Weights of a small GPT-style language model, trained from scratch on English Wikipedia.
Training: a variant of Muon for these matrices, 8338 steps.
MLP neurons of a small language model. Each row is named by its layer, matrix (gate and up: input weights) and neuron, and shows model dimensions 0-127. Each number is 500 + 25 x the weight over its row's rms, rounded and kept within 0 to 999. Numbers have three digits each. A neuron's up and down rows have the sign that makes its largest values positive.
A block is one neuron, or neurons of one layer that tend to fire together. After each block is what it responds to, as a language model described it from the Wikipedia text at the highest values.

L5.gate61:491515455482496517498475523496473542532483497531478487476518539465497534516508454503540486522501517475466529472468499468462499536547494513521496510489478502489490502528504492501485443497494544533474478508475483494507490542523546477534506500489487518510475480493522510491516499500516544520505548477511488471502459489523512504477502502526502496515517510465497490487499477537508487532487
L5.up61:518497455539490516442494506486530520542497524465526520470523490559484465501494521480446491535504510511516486480490493502482513513494472461491503495500486535507514489519508496503480484522488525549468513516476478473516453512515506487475485500505502499486496511527515507490444491505540523509436503522495502536538543523495499442513490556552538494491502567478445562517520486531535488470503
L5.gate186:504509485449532510486504485485481526469478473484500527506485460481513534485571521496499459498531526514514464456510523469492527499455517527455506514502512482510480490477465510481473482505491532532502530530498476501488513495546523518531540475450568451498568491486514515531529533485500537499501455518475512499491511540473485516489498515489493525545502498517472512521523477481472525531547
L5.up186:484504504449523476481504498528477530504439472456473522544497476482521546486567517457539453453485515496540467470534502451488534507483514528488506536514502509543490506498494564486503519511467491538456443511473547492532496516526489507517507479485500485509494479500504524495516468482472509451481467461522460500484497515478517488495486473489502529523484526508488521505500521516503496496525
L5.gate255:442548458489509462464507500501529540499512481525515505492502484522513499497478482512516489495547516483505459493457492529515531491459537464518474508525510490500507518525506503429495512514490518516516474481486512518448472478505493485514473516468555522482514525541526474507479513425490543516469430496504513544495496572495499474540469485479508498528465493445504469511501501514478507545549
L5.up255:489484469465522483476494508524472467498517478498503504482490503467492515534545504504508508556541502516464495442506512531492494491469528570496517495527500511519479459495473506501501518509563502517489474528477468481517546492483507469512489501438524486526559487503508480462497517503486538459552504509473470469497467465505501539492536527488505428486499510488516506503490495467472466539481
L5.gate316:497436458473480472469550484542518517462499487498547559513492510534491492534505493534527518514476564507459476478493501497493497507469470514436514524566497536485519503542514506512508501487488517483512517512530493503459516476483535500529509474486490511469519527531528531490480503493505499474482497506531470530520484459495448520498523572451498529519522504541511509502508452526534474519588
L5.up316:525469497551486471469478476582492509448518443487485509498518520512528487502476499527513496498514505499485470508514519511501496498465507506445481486513476496536480467541514497498518492509463503482488512503512525511443503477483497493561517454477503534457498515525519489492510521512541467488492477444521460489507513466544475539488498502504475529447508493533511510463531478520525499547558
L5.gate357:512531494509511503508516489498532508513496507488490545485506491505502468483499483500509495495517492519448498463552466566475497487513479536462448466529490583514457504483486477542476491495511474503519532520460542520498499510483467452498494527498496463482542469485501517531504467501497497543518536533522514510502467498477521521489486517471516488534498545501488498540531469527512532495469
L5.up357:517499515484493539494471511478496478508474515516486489490510473519499516506497547533542483492513481501490517496496502494495475526481520531488476524464465532515500480443510535546528502544507480481525483435501445497540512496522497520531510519479457497456492523483489505507541556480532487521475546514477492508536492492566524474494467546521511449497468530494498478541523468501526553570470
L5.gate437:482507481487512516517539492466511523513489485475509522506486500487506526520516530493550479533497554469466521477490509501497496522571457520496498553546533517462507490536491485508459523507500493478490507503464477541541446458534497523540515512495533521504508531527534467460466527470510523514524498472480497529470463497492504486470521480536497467501534515470487432471508482472548532487510
L5.up437:470549503495493534535522520506466556506480516488490530524532463522454488470474485532479482479462484486514477497496494535530549467468522518465499531489522506486549502484478493499489499516512504500481518475483546489524462472505503523487511498501523510519497511544484503460508504533517526528520511501486525486470471508498522550502544482525497504468495488558506550465480516484501472499534
L5.gate496:487516493495501481474504488500516533504522500502493507543492552482491559492550479526511539498484509512504538506502485509439495510511515493508515478524482516530527515515463520501464504535481531484525507483490480487490536501500477504484523519482541476514495508507494511497531565470532525444510517476515522509488491532525490495540513515581547479505513511482494530495584476454489506512480
L5.up496:530466527487510503478489498529498468510496465449502471433462534511501476502460526517493474511495462503545469501508501476483501502487454488518514507479502529450482551526511486523488498510525473508477515505466529531498489488490436488481487514451543533508527464488482508554499492511526524520520466503543524495476464497516466473519525506490467536464519530517512538482466498494518497499479
L5.gate519:480500478494513477505489470483546525475528456481455524491517509499518495506512490506483487461477474525521503459525545484501464486516466517448496476539458502465510463552487523512505535516534498474501502484461516475523526501499467521525531502494503511511552499565500486490538540492502555498492494520485470505502541512495472474494504524481504492497504530519499548530518495471505464509547
L5.up519:526489503511555502481534474501521532450492477508532466467523532490434515529508489548502505550508432514506472493517510482521508449486487492522525498546473475473474507501486483469489503452528493527535497482505491499507488509480488503476459533530511486470516519501553489518505498514492574513492482510510485486518501543485457519503540535526529508490524483503479520508534441477516505490512
L5.gate578:456487503486506487496524468486489528483528498476465569489532508536499509488492516529474485560476527476464505446519516498548470463480493515493497530511493527497499533541518523509534508450515534465501490486448497500518488508509468502534508522503523494469489504503520499499508588511528468504532470470549508495486478543551498520516501540509515503518481488522526512509514473510494504503516
L5.up578:505469467509533530493503490538548482469537480499486512524553484437487509485503481508516479549471503524501520467491506506458480485512496470442451532512502517501498518521486499510492523520510510493493469506473490529471475498540491494548519537504524505508508540494496478497457497476509513500491503450512497535475491493583526547512526517493534518507514476487494465496553497546437461521509
L5.gate745:494483514499490532491467496505492490470463491519471532446507513498509526468526523499493467481489491479483527466509487476486499473466468527539458514494521481502513510506485512522457493485519490471518485498470501460558476504499488539537528485513493470495512490521465461510561499443509481502504452490473529553493496539509432489451535533462510479476476500479512540508526506512458494493496
L5.up745:509506520503474514488546477494518530497481501448541491504529544518493487482481501495507532549503536506555485482482543517537500482483498506471532506531555486512489513529489521496491530517510464522483444472512522513483509500489522534509524501481516479470494486500487524466541569473473520533436534514519523519521498517488474509483521548536541487534487514515519523509542483509478483505552
L5.gate778:493488496469521520476568487542558531501508497507525490459513473517491501518493497492474493504519485506520500496554467517478460459538469490462505525505497496502566498528511470446470518467483548501483483447466509496496483457508500468448487521522458515550504494507465472505481512480475497497475439531523522518500469511495468507491469472475495465469535525507503481504548491482502521429526
L5.up778:485472526513459497493467514487485495486508475491495510527476514512501543486533463479511479526478509491506459527542482523475499516487516503522496559528533464493491481486518474510512474525489491469473500465481520527422476497494498506520545465489483491469475460532483492447524492507528492463521483544500489478502520523510483545538485492475501510487514507468484499479503511506512499502508
L5.gate815:483534483508465476440526502526543464482500531508491527487506527503485524507483507455532498481556474493524536520476506499527503455528484500478519460483499500495494446491512452497498501507527509452461519497463515468508442497434508481510510552509500529530508475511482534491538501466497497497494496468488537490471556475463488522493548534517508494510490498487482486533534458469499475555517
L5.up815:427557468504545515480547475487502516467487485515519474474520451529538527513494500479481502529511492539483482501516472503518456514521501528522546498524460523474481520466511514486491496533493496523495495472491474469515475507499463533527469508549523547511534524525504516465470498454483510510527503504483523492466479521472517490456518440531530480512473520497531512479507469473482493503514
L5.gate869:509502534456490524468474488526512542551466470500526488489493463519516481518517537479469502507474471506510525512506511493494457495513483514485437475526547490464485487531543558536475528518518495503498503547477512453501523514494477513512489509495513512459543499480467474533504538517516547516507482503527454443504547495544507489491500522492551488513548472475515504477510448505558499516511
L5.up869:461482500494500511492474532544486511503491481471463521480530548494477500483499530526497510493502480482517466509479485483484474438469475539520491557498490494519514508492526481482495480515536467537493482501468524488515499504505470460499491450473521548485497506478533504523496534504496505532536480499473484509477485502496503513529515463499481478541494521495512518487503522490484490480484
L5.gate886:446516483490464556535548497508444486518486507509498543503516526509475542534474508523484458477481478500448488480512503514497525475480471487468541495544537499494546544498530532511491476491489475500511537476465476497521518490485534463487492507494498544502503488524496528500505479447514514525447476466510508568505531562489478492478516489510482510532491531481516489476528506505502448516525
L5.up886:477483553503449499525469514508524509493492456494489505529492489479460498488481447444495456509474466504485529506518524502507519496486521450501508495515477544535523461447509517529524497472490479499520511492476526485539490528504498491513501519483493511530494507521486516496528507471493483471508512484493531539527518469539492478517519488423502529518459567530461511541499491479476465448474
L5.gate951:460513508492478526511471504548504514498502497516444506501508510488487526515487507485473477460545488488522505483467486485500464503517462570521513469488461492525512478537468537497494493499487522487480498510487517507475513491499489499531474558468501491523529515488505490490507507494470486458471500551518479485523525508518438534485542528491478458497519469533485490466527495525521517538498
L5.up951:446490533488535508502491504510546491501486496504492525498528527475508459467473515539521492480527508512489530479492488535526507500488476505521477477462473533522527552510493495454488501508486506512449483522497490558497489503482508488429481437493469522509505510506498549506491497441458499489467525487554484448505496493520498526458509502525510497498502502488536562512478495511491499511486
L5.gate964:511537510492522465533429493544465513510496468472497483511455505466486494506535489522504471491465501498525501495491509513501492516531500481487449471442526463520475526520497539499498496476474501463456503450465518481511510509521500516542481596506482527517490545521509531482527526517474513531502492506538499489497485518520453483495498509526508499487484539516502478483498495529487499515541
L5.up964:493518524507486493496509491493499517500470523514500508458504516477515557502505550548487508498472494491489512484510493469498489450512533476538541544468521510493520483479511513497498507507506465518509461481524537485468514493507499504521530472468492508498493497486502559477493489451488495489534458527480490485501437482456477479531543538485486492516491545482506507475522491548532509512496
Responds to: Date opening after "on"

L4.gate239:507510443496495538503525489551495521509523482462488523476486554506490465460508536462495536483501491532528517481529555504540494514487524554515511518477487520446492548503482470515536532518488485514493484484496563501487495503494525502506493516525492531503513453520510491506506487490457472511523502520512494493511506500468518530499530498512477512527462482475512483483467478517484441523473
L4.up239:467532510471543471485556528508514505493508501523525518460487517494499485488478475495452501513437493477478520503537520535487491536430555506452525481496514533469512521475471499486541509498489521534495485467487512506503487524519473440479475485495522531495510469520512485514472488523479507503525481488452472517502512480495515507503517531480502523494551517472516493497468541512498453532470
L4.gate619:521498515482485490535549480486525513490517467501517501484503540493517509514513532520473494529464532511513529517522528504481457500508501486483507478538483484463474480467504537488512514493495490487552483518500501526512470526491549520527471531504488531489503486548511540489536471510507531522494450497492495508486474475462513536504544488472500513521496543509536489489487498490512471545510
L4.up619:483508535526503478512528472488493501474486488530527517464532489499516520549562488492510472524510509483492495455483532531493492528476504494486514521484517512487481465500522497500484512510540507530503488472503550426506498507501522533527490524469522540498494492513533518514518520508512530464492493506471484524487512475467471505487557501472525511466475540518471472505495515461471486463503
L4.gate659:550469544538452548517548522536491538519479523492497525537524491486489514493463508544512504515475500496479551483488497519488481526537491545486479505496507465474500561484487500483495520512489471440493491479471489494475463514476525483550485508471519554528477518473510489491484519499484489541471470489537468503469503504475534510493495539504539499487501493508480497514494506492513507492549
L4.up659:508467473505503523485509453532557496494486513478506558489499489478482534511489489518525478478510510513442508480490516511526473479476463528520550481488502505510543490514460509510504517501510570474479492455559480504490488481498490512496462502486470469437506453508559496490481529536535508464502502474492506515539509456524509451526503470482502481504511494518494510543481483512492485506442
L4.gate817:438469571516494493489538478482492522518483500524451510456552535469516489546517545494498504552468521488446541508519515511462516475483524519494534491491513508488509492506523472542484516507503504528490467489485486437468485508500526522503496487561466493528488528484534544507501486493499542485491508496495505486504486514496513510524511475458487488508503549463540537516514473471522494488461
L4.up817:487498482516511503480475501485480515456463483507488487532492497491492485465512530477441493558510490514446536505501498486453498500484538513519498466506467523476497506490488492469562482521469521490497477478462488514496444493468504529540470506575500483504509547505556507545492487475527548537477516517509514478503491502468537518471512531490493458480502467512479511473490475456492513476492
Responds to: Word-initial fragment tokens

L6.gate375:482478484485475459524554507458522481491516492539467524447524452480481447477470469489503488540507485543544502475507479541479445506545459495457478473552485567498520516503509521478493523497465496482478474529507503483472477515495483481534472487532469491510507487517542492492468517442499457450464495489514535489517513533536465481517449505480530526527497457488570474502523489514483495499484
L6.up375:558450468488501501442529468509533510483487475501513543489522494513475477445467478487487503522542525488477498493527496498476505527522506516507498476514521492540497534451524545518448525517515524491503495485472508483474516475493500503532508502513492487474494526532476508475504542526520493495467489493498474503523487497496466483517498474528529510485467504503488475465522495513453492513515
Responds to: Date component tokens

L4.gate426:499507532493485508479489531511519485491512463524517550466507489529516471456449496557524527470530491551532511543503527457538484471502461467502504521469522552466506505473519542513500509534496465518507483530482563494479515491534498488504490465508520526462505508538494522491516495481510472470518523473476498498507481445515462504506506555541491524481522491499494535573503510522487493566499
L4.up426:503527487540461508490484513489521478523547472556503501494596513508519493473484478454522525520535515488526508509508523541505505517525504482497510500498510499567546481495479512494450511540501486525477524493505506538463473541504460508499511506515524488512489524482428474484532550530468479531502493463503476488474502456554503530512484479522471484474504469525459464499476487476500517524507
L4.gate512:529492554492530475488528522484497556476503507518463524476509514505522457476506561480529504502518518461445513502483533508480475504490496520480510504484492491495502499525527507444517488494513503459492473521458543522521501558484464551543478495512475540485492516501509496503512501493479558515493513444515473500425473507503474488506519511446481503497458546515495479506509506481480513535517
L4.up512:509507504492557512510505550500474520490487498492476495502484525523530458486492506528529490461547485508457455498512501508471522525477491496497527481490505453516496516559485484491507473506536484472526459513476536498468456505491485483486525488474519474499486546505501507497490507514520496510522476471531469525461459476546509467495545516501533540466531523493500535466521448513485506483480
L4.gate599:503484536508530477486473493491482476501523445472446531471525488486485490472531497487523513522526488482510485464492486496503473515438492486540472534477448522488500495517443512485507502503453470525516491474460491525522514501493473472507481511510532459480503504526490474510526512529483469474471484522491528522500501472514481464482519511489507505443506504556457521546501486534507492502473
L4.up599:446518494493498533511514525523465531494489521513420500481491476495480479532535474509504518514501550434477523533507533547485512489510536519531489473559538491488472553488484488504489510519502489508511503489477483543502517487544502485536542483496468510464554503544491548500515516503492507482521485522504451520510469520488463507501485492470527492486480500477499483529487478460496514511519
L4.gate951:516482508465455512513536528502496513513468546473475495469517531518506493540511475504506552516519511493549525528514505534498551476502489520533543469448513480490523508474519534527496462526520522517505462519457517487524499525486513479494479542484441541505504487472495531469481524468556513490537525459523523520509484504489486516505436480539524493503492511464457553475542492492483468511481
L4.up951:489488537519484519482524510489441493476519472490484504512549534529506425536517499520532484493512488472548514476515489457523483512524507474512470514477477513510496449498495519510448448511490512550489475543476503473513501513499502518522536546479523521532517488465488520476491508542517530477509497496508484474522493515501504520472494520517525525491506539549477526532527488533523480529504
Responds to: Biography lead parenthetical punctuation

L6.gate205:471511479517487512485496503509475479486514500579525491499458468532492473502503512488499487511515547506456538515508487505513515497510462482498488517493508491463502500512488465509467528486529474499493463515504502432517457534504516519518461510468529496524496505546527544519504505456505492511483486512474495502442475527554519489502525504497445565486490536518536510496499506454512495515518
L6.up205:481530498491468521466472553499485482472518472493504449565516483498527480524510500484502475506527492468486482541511505464481527499476477485512498498515528504476468454505509521472514478530515456516454512498516546480456447486497506483531507461498493544531548482533521494513534541471435508498493521475525525532508511488472473460505520516472487529490502554495502504455485530504498522550488
Responds to: Word-initial D fragments

L5.gate2:487542468528443498480482433502466504512479520499500493468483485500543482477485538503476460495492530505481484494489520485458535492487547474458516500486507520507497480533516492481465503568518512525519517516489521492526543504555544465510484540481559471476494513494511463474513517480555538510546457488478481476517524492462474489457530503540504507495512530493434497457453515507502503503482
L5.up2:478509480500454517519478505448487472526520536533505473477484500542519524497498485505506444493481537506480486530502418469528528503509507504502527499465490504482519511483493524471498540503517510504527513491427527520502466547519501524478443509454538431514518450486522515485490497480493476517465522523485467475534494496508489523500539486518544482469491534509470521452456512501461480521471
L5.gate18:486491488479501483479534531527517482513477502501495494518532489495543453515428546493543542463508496524501501538491500534515446503522502512518478451499529525524541503482490528548491489469472492495457482492518477503505454476460511485536513483455512461436503537494506497511534477491506451465521494518471514469495460477520512470497487501484512483532512488494548472488521495512473500498513
L5.up18:481525503501516507538536511450520475468543480525462503488501481493496452499482495494542493520508470535509493527552494528551508509505495477508512461530519539512535500487461471492493484479567511504472550512523466490476490484449488526518504489432490480499483545526481523542520533500480489476493488531485469501530520469481446486519524457483525530512541507528486498453492484527495483496475
L5.gate40:529550459535499545497513473514512489462495493538518523479499509520523485498461498524500441497525503526480487547488514505476496490502501511482519485490471476491485501475493507543521504496503497527528480500503480482470491501486521463485464473493507533511497535532525507461543493483489466474513465537513469459516495511470467508503482505490570496487462434492481535528502488493489451524481
L5.up40:511496481466502529478529478473488506521487442500517497476472479575454489459505516507478465467484470485482511514523527500474533475477498519489527538508492490521528509493521497479544471521513510467534503486541492513476502555498452453490477477477473538472461515494550479469500488458476503526500457503538543450495513502498490465501505505507560446494505466474516522510447546509450532483460
L5.gate140:521505515518504490511504526490483470541503481488514475501485482465523498466497484505511510506529499513501521472472498446508518490496490455524540499497480519488499527541503489493510517486495494510547468458533517488464516512505530526491479459461498492475522437524479520532495488469481480527488502468477504502487485449522502449457492517491535491501489506479490505481498528472489498524504
L5.up140:483483507494451463513492567488521460467541520472508503501522505519458487524515484458543459520517493524525531512481510490495479466536503496453499467499544486502527474489496461524472446524535483474485463548493473522471485517485490520494501489509506552519484495478476530499511521456481488542487466514497483509470492494477538539493495494472522528531513483460487466507508534493498483501497
L5.gate195:504506506478469476497538480482518493488459498466488525570461497510530495505465493475487537541490452494512530502492557521510472535531513445495516490505505482470492505479445518473476518488536512457511540502480497483472522515511501524493492533521527506497511529513483478539517500462463515480542511537450495500546486505515534477489536476456471494499496499519513498482506474499511484525482
L5.up195:554485511510498460487501474453494482480503490554494502526502501475515490453489503447523488525522517516495503534478480539470516529501496446499481537495501498494526519496515490503496478464506506527513457496507507536466496535453489486496515505535557498528464525479457510501525497467514496456578460544506530496528483535512520504512522525488498491489463544516522493481544532476485542526501
L5.gate278:477476526512478528502565503510486549525501496487480499521460545540497488512514519477533513482497465537498536488501456485516511571450488468492479495462498509524469490489465533496524472517481494419561484486520462520506476513543531495475494492500537492493489471487481514535482531488519510493458458498500486490527518485520527491490501529525462499506495524525486503496531485489457508453499
L5.up278:486496505527506512487497475447510501514493506505473501467474525526476521497503560477513503496478491538536569495477535525493504473502483476482463493499516480494494508484507485487498487518484491486531516514489477516485506490537520497540514511557471493504513448502455483477506514491484466458534485492431486475565495464500525494509486555528467511521557459484498512506505521520468487497497
L5.gate420:533500484481487536489514492501524537517499486508520492515525483472490512510505424516488509514540498484538522469471531525579465474518500490505497470502488522548516533500485498470523479551512481465531462534552505473473461548475501485500525529474499490521547490523500507481509501511497513494527492520470502485469521495510505503487531505538504528473463553480530529496498545501517463442487
L5.up420:489525477493465546504495469485453459525491525505472549508496506494487516520501502532490561523530475466483510481511529527491532465520510504501521526508498506511493479495506526494480532503532477505524503497516493501504515456471470475510504486512476559469499499563469451470519503487511497493551469483465485505550508482532507496489488514515553470473512543516471452499484506543498463500474
L5.gate445:443498508500503524516537528480551512470490492548551548506499488484468466459447514462561510486549491500478518490492509488550473482463438497495533495486509534467516506515473452508508497498492467501513466521510522505501520512522523439509500452531529512528502516520520479528505491503521546483508538492504506503510456478484498471522532559513470490500513511525486543481508528465484500490504
L5.up445:513477495471486483510551483490513467494488515496494458470559528510515507533457529486448494538507482501477494518504546506535458465512469484468531501495524509500462512494441510534523459500485471495555470536513554525504493464525545429518511478516497541516510484478465520484478510456515539498516505516517483471495475469530484488497487519490479485485467489525566509482494508439503512527488
L5.gate481:532493505464487485488484487512530478488485451502466521466526532486529558556490521506473497503555507496483524531515475504517537520521532529484518510509508481486500510513464506496503523544506466492507498511514516461493546523461529513502527517478521468468519511473488472477500489497521468494526533488497507558465514471485505513509532485495505478507508572496499491487503486536509456534535
L5.up481:486523499484511503523519512523532480542498487522466486483485466542530526509446488486447474530474490473464514514491500471509537480545508437521481493492474539510445466512502543545519483518524461491531514456500490509539508507462468482507524525506508483488503510507497519521505473480488524528478500569525497498478490467497494449466502517481502503465482518479475514478489523484513500516500
L5.gate582:521531503494518458529531507430518509479481536506549502486481482529435506477479490494488529524475474502524527541520526513510474534482519508532495521453515531513482510509507515488511522496508532529486542496539548485517464509528476496459499501481522496476520485460514501540535535488522515470510493524521467523501518489541515493514517486522524481475518531485533470498529535493483522511477
L5.up582:500482510444523501481505505501457521486516511462538515522467459479502504456528516535480515532496458515479503517504478516514494528468518494474484510514496465522512507462508523530543459490550493518473507491477489493545464517502537503474512457507493530468509435511469505489500467440518546486499494507526495512513512527553544477475537477544512505507464509495517520523506509480471485513502
L5.gate684:474505508473520504497518468501460496482500459473505522471436486491483516490489503538487478517521532506463536502508484504498521501434469480509498512541497527539502529525531533510518557482542484489507495464526518549510488483515541510500543495490499514481532556453509455472495495502494482473509491488502527545466529512500500516486499484506488492472502457506493494559549494487494513532499
L5.up684:542486533475474508484513482525481478493524519503488487467469501501492501526496513497483441535514492474465546513530544502465520472493479485462493570466504527533501531468486454480533526467483478501477551454531514471548478494521528487465507454536463512503497510472506454479483508492524508495505516492504538525471508506521523487513547492537510461498496528493481476465529547492503480479479
L5.gate773:518512526484433508482506486495475459489512514511500529480575559494520529488530507490457516514527489520482545518481519497548506498550499540514499493495524505503469526535486506449525498481492453516505520465445517526477462480511490524533510484469485512546513478476520469483516509516543491526500522514520480522481543504481529507522493493503517515501459496522534477519519544518468512512507
L5.up773:475532493532536503491475504485485528502441511521477489529499545519535467515454519435531513529526515535483526491490516485493501508468477511479517478485482519502503519501515506487513493552514479507468515484475484440518525518492509517480502497497491496533480494496454477481600530514496486480477529511503478493473533503511507490505539448506486505527514517468498515533485520495544506526463
L5.gate880:498505528500505528503496518483506497496494454506522494486451478543446499540456497535477512488509510494502522524497506466493509497541531534517485536494497474477476513517528495494493540447509504535541492501533494492511477503507464459492486493506484518464491528496501449496473494527499482492499511523478510523528476512489488476456468511517489495524459489452511486462495525484484503510526
L5.up880:456524507500521478472529522526500519464552499427499530513534489490487478510482535470485501502473525527453504485488493482510477503515489504497550476487495461513470495527520515496462475531470437512492439482505491516520492499489533477485489442481522482492484503494509469509511464473521481525526478520486521521499493528515490507512525502512455503513529471479512513498498467511543507532508
L5.gate898:484550521460477486511470521508534476529505537512451514528466531516506529492531485502484517478467462499493513502483478510517490481530505508488484489469501476491527508490456508505543539548517507463478512487475512466470535462492520486503506522499548507539527461498490509514491462480547556458484454512498492474517516519495464504486521511481490517510488513516490474472504544523495503500489
L5.up898:538481520484493494526498483509520515543503485521487530507546494487499504521507493508552479491493495473522525484493478534542499500490518464458530486477518484488518452555489474515481536548486495514490488478530531492476532458466495489491504520487471535533497490499477460524503499518476450465500472577498487496524486451503487501451502543532522491496465533540532541539487552535448519478490
L5.gate938:478526517509506523464502499526527554474505491483495492524479521471495481461463512526509566509479479479514536479472495503519487458466515491488480512457462436490517500479558531485533501486523505506541515481502513482479505498463533484463453484493513516493555470474487527477473528454512452460527521504487544512526547516533461520514499508490512501523524528479521501526504532488497516486456
L5.up938:479533471529519524484525520511528505513495517500498461509485525480540527485493469452484575514440475493556506466500499507516469480474503495503520546499449497492470478504510560495556462490491479501497484500530485517487481516484488516511490472488515495474463515499466489490480495455461519527514519498456509473494521531485459492496483479487501470501523514448501485476515524518469505472487
L5.gate985:528485496454514493500539481472513481474514472509496533510495490505510468547495464495489513500569460498462505466479443473456470496513515504574465459524517525519490509478512501492492526551515485507497490532543485452531441514465521500497472541479524528527474533503514527474508527485498483516490502500506515475524480477494466473455529499506470541503485489527493511463530557503533508492515
L5.up985:502500489467504491467437468492523532480495494502511490468553513474481466514484489527481472488502511543511503507536521511464501508498481474522526496494460508527498535532507507500532522504541498459539516517508507490464470520469485487529510489484472444476473534463520496495504478503524508504475472561487489506496519577500465495471508522527493481497482533460485480518501476481494500522503
Responds to: Word-initial fragment "d"